Weights of a small GPT-style language model, trained from scratch on English Wikipedia.
Architecture: LayerNorm before each block, learned positions, biases, tied embeddings.
Training: a variant of Muon for these matrices, 5057 steps.
MLP neurons of a small language model. Each row is named by its layer, matrix (up: input weights) and neuron, and shows model dimensions 80-175. Each number is 200 + 30 x the weight over its row's rms, rounded and kept within 0 to 999.
Before each neuron's rows, "fires in" lists the words (lower case) most often at its 100 highest values on Wikipedia text that the model never trained on.

fires in: "an"
L2.up702,148,213,174,228,166,134,200,205,203,179,209,139,213,199,219,193,180,178,187,184,178,246,194,214,221,169,222,209,193,217,186,217,239,185,206,183,206,177,210,157,178,235,193,141,173,283,208,180,217,146,179,192,198,200,183,153,199,232,249,232,176,259,197,267,168,197,175,216,228,177,183,184,171,210,170,172,149,211,233,186,244,160,193,164,198,242,220,195,245,214,190,178,212,177,183,242

fires in: "was", "is", "be"
L2.up190,202,205,192,197,180,184,227,261,203,158,252,200,196,165,187,223,201,236,257,83,222,146,205,204,171,177,208,265,192,204,204,180,201,160,192,152,189,201,189,213,226,121,219,163,190,177,202,225,170,188,202,202,204,189,157,200,193,207,124,181,220,183,230,248,278,206,193,179,198,190,230,185,202,212,173,214,224,181,247,179,185,209,152,153,186,199,202,252,165,230,211,173,187,181,217,163

fires in: "of", "from", "and", "for", "by", "at"
L4.up415,205,203,195,256,179,231,220,192,194,188,135,222,196,200,223,187,223,162,209,211,231,182,213,200,173,220,175,244,257,178,165,202,207,218,216,182,185,155,208,225,202,187,191,179,228,285,210,191,198,184,202,207,155,178,205,208,257,182,192,209,182,162,270,208,196,150,233,216,223,201,207,179,226,264,223,167,176,172,174,171,226,174,208,184,184,186,206,141,209,214,193,219,213,179,150,223

fires in: "there", "they", "this", "them", "such", "each"
L4.up474,217,185,185,204,222,180,192,186,174,207,167,210,150,216,207,121,179,206,165,195,189,224,239,200,194,201,189,194,225,189,163,195,230,254,146,228,185,151,207,236,221,210,159,177,166,202,215,186,278,193,241,180,208,234,185,174,193,209,248,195,201,180,205,215,219,195,231,190,247,217,255,182,215,195,160,225,218,201,187,170,166,141,208,210,197,220,191,297,230,178,201,151,201,155,189,137

fires in: "on", "of", "in", "km", "m"
L4.up121,208,177,248,228,250,162,185,148,222,158,247,163,205,219,232,179,161,186,209,180,211,173,174,170,227,190,220,174,174,157,247,224,261,228,169,144,216,222,155,226,169,189,209,260,190,169,191,221,174,151,210,180,169,185,202,221,207,207,215,165,199,251,255,188,217,255,176,224,175,222,187,212,145,233,151,218,233,222,204,221,182,190,246,224,231,222,194,194,191,175,210,183,194,209,137,184

fires in: "after", "as", "when", "time", "during"
L2.up215,191,244,237,181,192,166,226,228,188,230,227,169,199,193,145,241,171,207,182,170,165,127,209,200,267,194,161,220,222,153,181,219,137,248,142,195,238,187,172,195,224,218,243,244,202,221,183,237,202,236,217,176,227,193,215,208,171,147,219,205,198,245,198,158,247,146,184,217,259,194,174,215,249,161,184,191,206,231,189,190,186,201,212,194,267,163,201,248,200,198,233,202,209,187,173,206

fires in: "this", "there", "species", "genus"
L2.up898,195,209,175,194,171,196,216,182,179,248,147,259,241,166,198,195,204,271,150,170,185,175,197,239,195,187,201,229,216,179,163,187,204,190,141,231,207,152,179,189,169,176,169,201,223,208,170,182,219,250,200,206,200,259,225,210,186,185,201,154,150,175,250,221,210,191,258,166,195,184,198,178,244,211,190,246,210,234,184,153,214,180,196,192,216,207,140,223,212,220,184,196,194,213,252,223

fires in: "of", "at"
L2.up944,164,205,196,204,167,173,186,274,209,183,277,200,172,173,169,213,178,222,237,180,190,212,199,180,223,193,235,190,193,182,126,247,235,184,162,136,200,169,237,221,288,232,181,129,216,185,171,258,251,188,203,196,234,188,178,214,203,234,152,204,223,176,207,151,175,241,174,227,199,151,165,274,242,246,161,197,215,158,194,219,203,280,212,181,194,239,177,199,218,205,194,175,252,189,140,205

fires in: "to", "would", "that", "they", "not"
L2.up870,227,215,166,231,210,207,185,208,206,187,220,192,197,223,185,220,239,198,184,222,200,226,238,209,239,211,260,138,165,163,201,199,147,190,228,219,222,127,143,208,200,196,234,188,212,207,252,195,139,187,222,259,195,182,233,178,186,247,184,192,163,131,238,147,252,192,253,208,198,215,207,199,224,147,198,186,219,192,225,141,190,204,208,164,195,147,231,200,164,169,203,201,209,214,161,182

fires in: "was", "is", "had", "were", "include", "includes"
L4.up730,200,226,223,178,159,199,179,194,226,183,198,187,212,226,241,157,224,191,200,206,202,222,245,290,194,240,249,218,169,149,219,180,219,190,229,182,181,181,237,190,218,227,152,253,212,219,209,172,206,195,169,194,225,203,150,214,209,193,165,199,222,179,171,246,220,170,161,177,258,251,210,221,174,165,229,239,162,235,171,210,136,215,179,183,197,260,201,190,226,189,204,207,246,178,189,240

fires in: "had", "joined", "began", "was", "took", "has"
L2.up159,201,265,166,232,181,196,184,191,212,218,233,195,147,206,181,134,195,206,198,129,190,170,204,224,246,245,174,219,198,203,252,191,157,220,100,177,214,212,215,210,210,208,232,269,171,226,188,178,231,223,211,222,257,169,214,222,154,211,129,185,216,193,212,201,244,160,195,211,229,244,220,191,244,149,158,237,150,146,249,209,242,185,157,196,181,219,161,220,149,185,181,197,223,164,225,197

fires in: "because", "said", "some", "one", "amongst"
L2.up937,185,226,139,229,161,177,219,216,228,235,157,198,239,187,234,174,167,154,179,182,190,152,177,209,202,169,151,204,211,207,214,171,227,242,216,189,216,146,267,180,234,226,204,281,164,212,237,220,238,154,243,156,120,210,256,222,203,173,215,182,220,200,175,195,152,184,171,181,221,185,201,239,143,237,195,214,209,218,231,159,204,195,234,192,232,218,199,224,217,216,137,186,194,181,165,185

fires in: "of", "same", "end", "following", "previous"
L2.up719,182,211,185,265,171,169,172,221,208,197,174,230,198,190,169,154,197,218,168,216,125,188,204,261,203,188,209,202,217,191,231,163,207,216,168,169,213,166,205,202,200,180,231,193,214,197,188,243,212,192,219,234,187,231,212,228,289,206,176,187,241,161,181,204,147,163,165,215,229,222,176,234,216,231,194,183,179,198,203,246,208,204,162,134,228,197,141,259,224,179,218,205,149,186,244,164

fires in: "an"
L4.up496,200,188,174,178,200,176,244,153,178,180,201,154,205,268,224,190,230,180,196,203,148,213,187,237,254,153,210,184,205,180,168,220,237,161,244,210,251,169,162,253,138,239,188,140,199,176,243,211,181,186,204,249,190,190,218,161,192,172,225,190,169,227,217,229,206,222,247,202,249,272,201,197,221,193,199,218,174,148,229,225,202,188,217,216,236,222,233,191,252,192,196,189,204,161,215,182

fires in: "in", "of", "for", "continued", "started"
L2.up335,250,197,183,190,173,205,188,192,202,225,210,223,148,184,208,208,200,190,243,234,218,230,205,192,177,187,150,215,188,229,228,156,274,229,148,182,195,201,209,266,184,205,176,250,205,180,165,197,251,188,252,217,198,164,220,205,168,212,170,186,250,146,279,139,207,189,214,194,228,158,185,223,224,208,225,110,186,226,209,221,243,187,198,165,170,180,252,187,171,183,218,199,208,200,155,150

fires in: "such", "known", "like", "including"
L2.up645,165,206,199,144,181,247,186,207,220,262,241,178,189,192,225,202,223,229,200,211,242,197,231,214,268,202,238,162,198,199,199,215,262,158,201,200,231,194,201,183,193,191,172,227,221,180,185,244,256,224,194,213,201,186,136,154,195,233,202,152,183,233,221,240,178,212,212,173,186,185,204,133,172,177,205,206,225,232,212,190,195,199,220,172,186,214,213,242,207,184,220,161,201,191,161,210

fires in: "his", "born"
L2.up578,199,226,222,187,189,135,242,190,190,199,199,218,260,187,169,141,159,220,194,183,168,261,194,191,202,198,195,247,166,224,135,258,175,195,189,164,163,179,190,204,170,205,176,166,180,252,172,208,211,154,204,167,193,239,191,240,233,205,200,173,188,226,195,209,170,192,221,210,191,156,143,197,190,238,182,220,200,187,229,253,267,199,215,221,200,238,234,216,157,225,212,168,196,192,160,174

fires in: "to", "now", "still", "not", "better", "best"
L4.up207,145,157,160,213,181,200,223,172,204,208,204,224,201,217,220,219,236,173,177,268,163,157,211,175,179,231,175,220,150,246,185,177,143,239,204,219,174,173,162,172,217,235,179,140,203,221,183,245,215,202,169,192,136,200,168,242,214,237,224,259,180,196,214,225,254,215,197,193,187,237,185,221,225,224,207,237,227,218,199,228,210,180,226,216,199,168,172,236,185,169,226,197,238,217,189,206

fires in: "that", "said"
L2.up470,158,174,223,221,162,221,216,224,175,204,194,187,246,198,215,277,228,208,242,133,224,200,164,214,189,211,208,206,141,170,161,212,174,259,198,179,186,237,163,225,223,194,137,209,192,192,175,231,219,153,260,185,183,219,215,190,247,172,159,183,180,211,148,190,203,183,196,167,204,127,222,209,219,187,189,177,148,204,246,160,179,230,188,203,243,171,229,172,167,163,144,183,201,206,186,245

fires in: "to", "of", "more", "based", "most", "who"
L2.up203,240,188,218,189,196,177,229,180,198,189,190,158,191,187,219,141,207,163,194,257,186,245,164,188,196,267,214,155,190,167,161,230,209,166,192,214,230,150,189,191,253,240,191,163,262,207,187,227,167,203,224,148,168,215,230,176,178,199,222,213,164,194,203,193,231,160,143,197,162,224,200,160,207,207,198,206,187,170,207,229,253,174,217,136,217,185,230,242,201,225,176,218,262,214,154,167

fires in: "the", "of", "their", "on"
L2.up842,226,193,197,209,202,237,196,244,192,236,254,198,236,169,182,160,195,209,200,264,174,190,198,167,218,202,194,208,232,224,216,195,196,214,212,159,240,193,172,188,180,133,178,208,184,155,167,217,191,174,249,170,153,186,249,190,185,215,176,183,234,217,127,188,164,172,155,180,230,185,164,193,197,184,142,192,229,186,251,203,234,181,185,223,262,171,194,246,137,176,185,178,213,217,210,226

fires in: "of", "and"
L2.up74,221,197,213,222,197,193,189,220,159,269,212,168,218,206,157,211,215,217,213,200,137,208,114,163,183,173,205,201,155,180,224,179,193,273,226,193,168,181,193,193,254,219,257,209,191,245,177,225,210,199,202,257,183,134,151,248,198,212,193,169,197,182,173,180,200,216,174,210,182,148,254,218,223,214,226,182,218,229,174,156,169,208,232,205,189,143,214,147,209,230,217,182,249,207,205,249

fires in: "the", "on", "that", "during", "every"
L2.up66,194,191,195,142,237,174,198,178,163,212,228,278,176,157,205,211,165,189,202,214,267,263,171,232,227,194,216,201,178,252,233,241,187,123,199,198,208,203,175,201,165,205,191,176,169,215,223,199,179,200,196,151,209,195,206,211,256,199,196,166,161,222,206,263,192,180,211,202,232,194,171,172,203,202,217,228,167,173,220,188,207,183,142,148,253,181,201,274,181,245,192,137,218,211,209,230

fires in: "of", "for", "in", "as", "to", "at"
L4.up257,191,167,179,204,209,253,174,193,133,190,200,192,263,174,158,210,225,191,180,230,198,201,211,196,204,201,150,231,211,188,218,219,250,160,176,175,243,200,198,242,196,166,156,183,187,216,195,210,222,234,205,172,224,217,203,191,124,172,208,221,176,210,198,210,234,181,147,210,197,242,194,194,178,208,195,221,184,248,227,190,194,193,191,205,229,131,186,212,221,206,202,212,202,219,155,203

fires in: "to"
L2.up457,214,198,222,252,239,216,216,227,237,148,186,203,243,170,228,137,227,228,231,190,171,215,135,194,184,178,262,197,149,213,142,204,229,221,193,228,241,177,173,198,174,181,244,163,187,257,188,183,210,167,132,197,163,169,217,163,183,176,238,199,220,162,205,228,227,235,237,201,210,214,124,159,198,208,180,233,241,184,225,211,210,218,188,226,198,210,167,243,206,199,192,208,162,170,184,226

fires in: "of", "and"
L4.up200,176,190,203,201,224,183,180,185,178,178,239,191,239,104,190,159,227,227,208,178,229,202,189,204,169,214,220,246,211,171,203,240,168,213,213,198,221,156,176,230,216,180,204,130,193,229,139,239,225,236,164,226,178,192,200,169,214,203,222,189,111,181,158,239,185,232,229,163,291,225,133,161,202,212,211,234,205,200,177,271,229,201,197,173,216,270,176,164,215,227,127,182,188,200,169,224

fires in: "to", "born", "known", "working", "written"
L4.up557,221,203,170,202,193,227,279,186,185,235,161,188,155,195,228,211,204,200,196,193,196,219,225,179,244,255,253,200,175,206,180,161,195,246,198,203,188,194,180,193,191,172,227,178,201,238,176,191,224,208,99,148,194,190,212,143,178,286,187,190,203,271,217,179,216,170,223,233,163,197,223,218,229,210,214,213,208,200,240,208,224,200,168,211,211,194,186,174,163,257,220,197,181,223,201,169

fires in: "in", "for", "to"
L4.up147,180,183,193,208,211,249,206,227,217,218,129,180,192,218,216,274,226,185,242,169,237,222,180,243,201,196,210,158,151,271,190,240,199,245,185,175,219,210,217,150,215,187,167,189,226,172,179,265,164,241,241,160,218,224,202,173,190,221,213,175,216,183,232,189,216,144,156,226,203,191,191,234,214,143,214,217,216,157,172,172,187,202,303,220,175,166,185,236,218,240,189,140,152,178,220,169

fires in: "at", "of", "with", "to", "in"
L4.up376,165,203,183,223,242,170,219,231,184,235,194,139,215,187,178,175,205,259,242,195,192,195,211,208,223,193,242,229,159,171,186,215,166,206,209,182,206,165,208,244,203,212,216,190,174,182,166,219,254,244,174,229,215,218,199,167,209,187,186,214,206,150,215,210,258,175,213,217,191,243,216,201,284,174,228,210,182,202,153,217,235,195,157,171,164,237,182,173,203,190,214,171,170,183,225,185

fires in: "since", "announced", "before", "until", "however", "stated"
L2.up392,183,190,233,212,183,159,213,228,164,189,235,210,218,177,186,139,212,158,243,196,205,191,226,246,209,129,163,209,202,145,176,146,196,191,199,203,238,220,210,174,219,229,226,180,162,216,216,200,212,219,184,159,162,209,198,215,202,153,224,160,226,137,242,209,219,202,241,232,174,146,269,228,174,231,171,175,198,197,211,211,235,149,219,224,188,215,237,224,125,250,214,171,164,178,217,192

fires in: "an"
L4.up473,221,246,175,208,216,208,211,187,132,200,135,166,206,113,221,212,176,135,205,216,207,234,156,245,186,224,183,239,199,219,155,151,184,187,214,241,174,165,248,206,173,239,161,178,194,187,177,199,209,189,165,203,169,211,174,206,189,218,220,185,188,204,162,218,230,212,170,221,258,259,190,183,198,239,208,178,148,204,231,172,166,183,235,171,212,207,218,148,184,160,192,190,259,149,223,159

fires in: "on", "of", "in", "such"
L2.up584,196,189,210,200,255,250,185,235,219,227,187,185,213,146,228,210,169,187,181,196,206,217,188,201,206,196,181,135,244,205,178,179,233,216,187,149,252,218,248,256,160,209,185,142,192,213,198,187,204,201,221,222,225,246,178,174,218,236,249,194,184,224,217,176,200,236,237,207,151,198,222,177,224,196,206,256,193,180,203,212,212,176,168,120,199,210,211,227,190,182,184,123,216,224,205,261

fires in: "have", "had", "with", "gave", "gives", "takes"
L2.up574,194,221,192,227,181,175,203,201,149,180,213,165,208,201,201,127,192,195,209,207,182,181,198,235,169,186,201,242,153,145,205,189,188,149,184,211,159,199,222,179,279,233,253,238,167,214,182,161,303,221,186,223,205,193,177,193,200,193,133,203,192,155,189,185,211,184,173,215,202,269,178,212,202,182,205,246,205,209,220,190,174,180,139,164,223,230,181,216,196,192,188,214,233,148,236,163

fires in: "in", "of", "north", "is", "south"
L4.up17,156,203,221,217,202,192,187,145,218,182,208,168,207,201,206,246,145,227,240,171,214,183,213,241,237,242,273,161,172,178,238,199,248,193,160,176,202,184,176,145,198,190,192,202,222,183,169,246,154,225,198,227,220,238,256,192,280,183,198,160,155,193,196,152,211,142,192,182,178,223,244,205,210,191,233,196,199,209,234,211,142,207,180,218,201,268,223,266,225,168,239,197,171,211,237,157

fires in: "born", "with", "founded", "career", "as", "by"
L4.up700,195,175,225,196,149,189,218,183,197,211,140,200,209,189,205,204,179,156,193,201,215,150,183,249,207,219,224,238,221,129,183,198,196,228,132,159,183,166,184,212,203,179,218,154,169,202,224,214,170,197,188,171,217,228,179,191,205,191,239,274,175,287,247,232,247,199,161,199,197,167,187,161,201,246,213,218,139,215,252,208,218,175,146,224,158,208,210,212,214,201,206,211,195,182,190,213

fires in: "was"
L4.up547,141,176,174,208,164,210,186,176,188,187,123,161,172,214,175,168,182,203,178,244,243,190,215,267,136,215,181,227,172,149,216,215,220,170,182,193,188,207,197,194,189,202,152,200,201,241,201,147,187,235,195,234,199,226,159,193,179,212,237,210,218,197,218,224,263,208,193,205,134,177,212,188,207,198,163,216,221,243,207,190,214,210,217,235,164,237,211,172,155,233,260,242,142,192,196,182

fires in: "to", "until", "century", "by", "before", "and"
L2.up802,164,193,236,213,174,168,173,234,160,152,242,248,195,193,219,147,192,176,164,203,156,171,255,269,151,168,215,165,178,234,196,184,189,226,134,203,238,220,146,222,190,171,162,196,222,200,138,201,218,171,215,191,197,198,232,222,156,185,205,198,190,211,235,189,205,233,207,209,204,208,170,195,178,175,188,233,222,223,187,217,249,201,187,233,203,175,214,191,182,205,185,188,157,280,248,199

fires in: "at", "in", "from", "near"
L4.up284,187,191,222,181,228,245,172,212,207,238,209,171,229,170,132,204,223,178,157,216,145,229,206,174,196,204,227,241,205,204,179,237,205,215,180,190,210,200,196,225,221,254,211,197,184,128,210,154,212,212,265,225,165,200,181,172,193,183,236,219,168,205,240,190,264,197,237,224,126,238,170,207,191,213,206,245,163,198,224,193,219,185,190,217,229,213,207,185,186,189,213,161,271,248,192,206

fires in: "city", "town", "rural", "population", "area", "at"
L2.up947,188,214,207,205,168,264,160,238,215,220,203,142,177,163,205,195,164,224,228,152,151,163,235,280,195,217,260,173,201,222,191,172,236,240,176,204,243,197,182,175,253,191,156,157,171,216,224,180,163,182,248,179,174,186,188,209,191,180,134,191,208,164,253,193,207,215,186,192,189,192,222,190,157,209,231,158,205,186,164,199,214,205,194,180,150,218,152,221,168,176,198,185,180,233,222,191

fires in: "to", "de", "du"
L2.up136,211,196,228,229,223,221,233,202,162,154,181,230,190,186,208,151,155,212,149,207,167,193,187,195,204,221,231,183,141,169,143,221,185,230,186,169,219,174,177,200,216,170,188,176,228,184,191,194,219,169,178,174,151,206,212,166,144,197,186,171,229,214,229,175,217,168,181,165,215,186,146,254,188,197,204,209,207,216,208,212,218,281,184,188,168,175,161,175,174,221,202,192,189,201,241,194

fires in: "of", "born", "information", "in", "player", "power"
L2.up519,224,138,189,209,200,219,181,215,209,241,170,235,250,178,194,269,173,187,167,206,201,205,174,126,279,209,142,200,202,170,192,225,196,152,245,177,183,206,206,191,251,155,172,204,206,231,234,233,228,146,184,231,191,173,164,227,184,169,212,183,227,212,218,226,214,198,191,213,194,202,213,164,240,144,234,209,196,255,197,198,180,273,226,247,229,162,180,140,189,163,211,171,248,213,233,227

fires in: "were", "was", "such", "early", "came", "known"
L4.up259,226,232,240,247,125,210,177,268,202,225,225,222,192,160,236,156,242,191,179,159,194,214,216,212,202,246,181,217,226,186,225,206,224,181,205,184,216,205,163,177,211,178,206,244,169,199,196,194,238,208,147,218,208,176,194,171,213,225,198,203,210,181,237,207,191,224,226,190,208,239,206,217,221,194,205,249,213,210,241,253,194,144,238,195,160,235,198,215,186,205,257,145,204,205,227,200

fires in: "at"
L2.up217,216,190,157,215,237,241,207,231,196,184,189,201,187,139,140,186,227,255,190,200,225,175,248,196,160,203,213,203,259,201,168,175,227,193,145,210,152,194,193,179,170,218,188,185,196,130,221,153,171,169,246,219,181,190,177,244,194,233,201,156,183,240,226,258,213,194,208,213,140,176,204,230,231,162,243,206,190,115,228,174,247,233,222,234,240,210,175,143,193,226,173,209,230,240,185,163

fires in: "as"
L4.up25,191,166,260,174,243,156,209,173,231,229,158,222,204,201,185,197,168,195,274,232,203,211,198,224,225,238,211,196,142,221,242,212,173,214,173,235,183,165,165,184,268,203,213,205,205,180,167,203,270,231,194,202,240,168,236,236,138,180,188,195,228,170,200,227,209,163,193,264,233,203,168,198,175,167,247,210,212,216,207,232,174,186,181,162,260,196,193,219,227,207,212,161,210,167,173,208

fires in: "for", "in", "as", "parliament"
L2.up431,218,198,185,160,205,207,216,151,196,196,265,190,183,162,224,202,248,211,248,179,232,209,213,220,199,187,147,191,200,253,192,180,203,241,217,240,238,193,179,257,232,190,220,216,225,213,207,243,186,223,227,163,233,254,199,201,136,198,198,214,185,197,193,238,214,239,237,157,231,249,214,179,196,193,247,221,174,180,191,194,147,195,229,144,210,157,214,165,217,186,140,150,204,158,171,248

fires in: "and", "to", "with", "or"
L2.up53,138,204,228,193,190,173,266,175,181,225,221,204,224,186,230,156,199,214,227,164,238,203,178,192,232,158,233,233,178,214,237,195,220,228,207,220,198,186,226,200,184,174,192,161,194,209,172,177,188,255,205,180,198,215,268,160,162,205,198,182,189,179,175,218,216,207,202,235,248,192,138,241,244,176,218,217,181,173,221,220,211,225,199,223,212,190,194,192,159,160,211,142,180,182,205,170

fires in: "first", "mother", "second", "year", "sister", "father"
L2.up342,183,217,219,179,200,164,256,247,166,209,226,244,203,207,168,207,172,163,184,178,174,255,189,230,197,157,217,228,251,215,221,209,238,207,196,150,181,232,253,201,197,185,213,213,241,183,191,242,234,200,186,222,139,209,218,219,206,212,229,208,261,192,269,206,194,200,200,209,227,197,197,172,195,207,158,175,206,162,189,215,232,172,180,215,202,200,174,229,197,157,165,259,175,220,220,213